Weights of a small transformer language model.
Architecture: LayerNorm before each block, learned and rotary positions, no biases in attention or MLP, untied embeddings.
Training: a variant of Muon for these matrices, 11817 steps.
MLP neurons of a small language model. Each row is named by its layer, matrix (up: input weights; down: output weights) and neuron, and shows model dimensions 16-111. Each number is 128 + 32 x the weight over its row's rms, rounded and kept within 0 to 255. Numbers have three digits each.
Before each neuron's rows, "fires after" lists the tokens most often just before its 100 highest values on Wikipedia text that the model never trained on; "fires before" lists the tokens most often just after its 100 highest values on Wikipedia text that the model never trained on.

fires after: ",", "| ", "(", "N "
fires before: "0", "7", "4", "9", "6", "5"
L3.up351:126150116162167135144123114142075105133116075133134119152108157135142138140167132134082105125186145165096110090077136182143155139110121113081152102060186136111143208136112097101154117104123166111081120108156195097059103096186157117118080139151145141140110198079099120120066067122124112151
L3.down351:172160074141137146113134125175150129116121098128143115115119136095130167159090131123141098074072162074144152085079163093146104192152175154101152105140216122085150053165115059097110094099123190149088103143143157106122162136189117122150101096105162048097101117132142111135159123132114106145

fires after: "199", "201", "198", "200", "202"
fires before: "–", ") ", "), ", ")", ", ", ": "
L3.up588:125103108186140143162101111132146074123130130185143144045115145142132074174150156171165091134163122131073149143117170131072131200175142108109116116129071121148142086185073120144103138123060090158101078117123114156167144147067167124119155144148190090098099159142139173159125159169134104108
L3.down588:067095133124167143125112131141157196167098187102197098165094110137153071196127163144124145072101150126154131169129173084083172126128094168158120165078090078163172137135150126135101155112177138153090113128101129117082126124102171148142135074112102092142127090190092174180148117115153150125

fires after: "U", "K", "S", "|---|---|---|---", "w", "\""
fires before: "\n", "S", "\n\n"
L3.up632:119146152077159093152193113097098159144110159160137127092098125106119121093129157183102138151093148133154108185142155098121154131159095157114076172182151161129131082124153104142142125119130092107110173123078170126103071122123105157156118090128112119119075145175194186165121109087148143104
L3.down632:152076115131148130184104119124110182110174103145104098123127134112105133171163098122122109127074174075111058155138085110196144157114164129079141102209109122119148155158089215134114134192124161132113123080100125095139200081143177118112067071086114097146096144154116097121143143082166129128

fires after: "(", "–", "- ", ", ", "in "
fires before: "0", "3", "6", "1", "4", "2"
L10.up524:129172134105175081094160139112118144101149102123145189164177141159164061127127109128105132159138143142142135111157103201094067096166161130089109133068142136092097149112073124127146102122112108137140117212095142062090088162080176146147130174150105169111149136096179159104101083136041187157
L10.down524:121122120127212128164097160096152099145155080168108174161137141144099135118114098070149068114095126126115164163170076189121046139146183140150115105148169179120151145114122133102184147118163082174101126152154126162157096110144135091121149113067128148122058051106100107108139162116069143165

fires after: "U", "D", "S", "L", "F", " "
fires before: "S", "C", "L", "D", "A"
L3.up598:119084159124153143137064115161101118109144088192120079155119165129144121084146135148108109123155143127139129153093179118103070196112133134186082161182094133135137146116097111154157130198238159069153123083132130142133115125122137108132141139099150101109120109133098101165080124118145145108
L3.down598:144113198057126122135148129133131162041114165081089118131088123095048113150127161188157145163152127163059091104145091168118144108093092079112126142144130092142121116111099097104204124186113146153101123099110167138178156133112158125185133127109125042145133144134056182127118215129066162112

fires after: "| ", "0 ", "the ", "1 "
fires before: "| ", "0 ", "+"
L8.up535:101120155159140109104091109093173162157110091130108110115143080132162116127085174049102124147111127171042181120091173123115095129132166118178160109156128173166122154098101135137181210155132126109155132085145078152090146157092128079141086195121102142138139092108072157138095123109123126126
L8.down535:116124188113136111104133053069121137162057094129127178175159122131162107100125140181171106088112143174177123102135095161145065147180197149100162152095128076133066134109115147119133157178156142144149097056129083157144136072064220172135058103158068108118124137138097103145183169138108112137

fires after: "199", "200", "198", "201", "202", "re"
fires before: "–", "to ", ", ", ": ", "he "
L6.up424:155120076150138165080165137155195103199134138104075074128093159107075085142150162168160165062137152111098170146183132209097161167130117068089119126169160126111192101141093129116099201100201114165157092135096066145085102106085150115105091132085102084151075143139106195111106109185139122147
L6.down424:111136127131147151125109154109167219190103082148180182146112127078132129139141125184146149182140091105079121126092120141068133088078140095054144140111146154111168161086136119137174139104137116109098154116154119111104103214095091094141088168140176165136136119099113148079199128123110171193

fires after: "| ", "1 ", "3 ", "3"
fires before: "| ", "0 ", "m ", "F", "1 "
L10.up271:145198066104119154139086182133140143113095138150151136134144110171071125109130127116131104112126117134105151137094135142126172122142176101171141180118118122050142128109129099132148079137113181126143154159123116143113128095155098065137093133164090102060154134127120080135116161105143181127
L10.down271:183156175046080132153090171118078140213153132088134152111143124104084102135141176146129132114132158161138101096182172136131074119167135114161182079115067092138109139154134063137114085181104129093108174085183160145139102120119122138149137117106107151184114176061223127161101128122190180101

fires after: "199", "198", "193", "200", "192", "3"
fires before: "–", ")", ") ", "-", "), ", "to "
L4.up176:128110151154163159098165167140144096149114121134090150140134096122150076139116099130108163146093148087121160189090204105113174129142150068201103100067165144130187146181109116112113176157101133118145118165142161096125087123148231126160083076099091093140108200141131100157107143085103110064
L4.down176:134108153204138138167133130175105113151128158161126190129135145134127069116096128100103132179143118124188161092082111122203161124109142183156108119113140094114137142127131107176157075081117117151054065124063077167142120141153074126095142178173159090089108098111127204143066138124090146109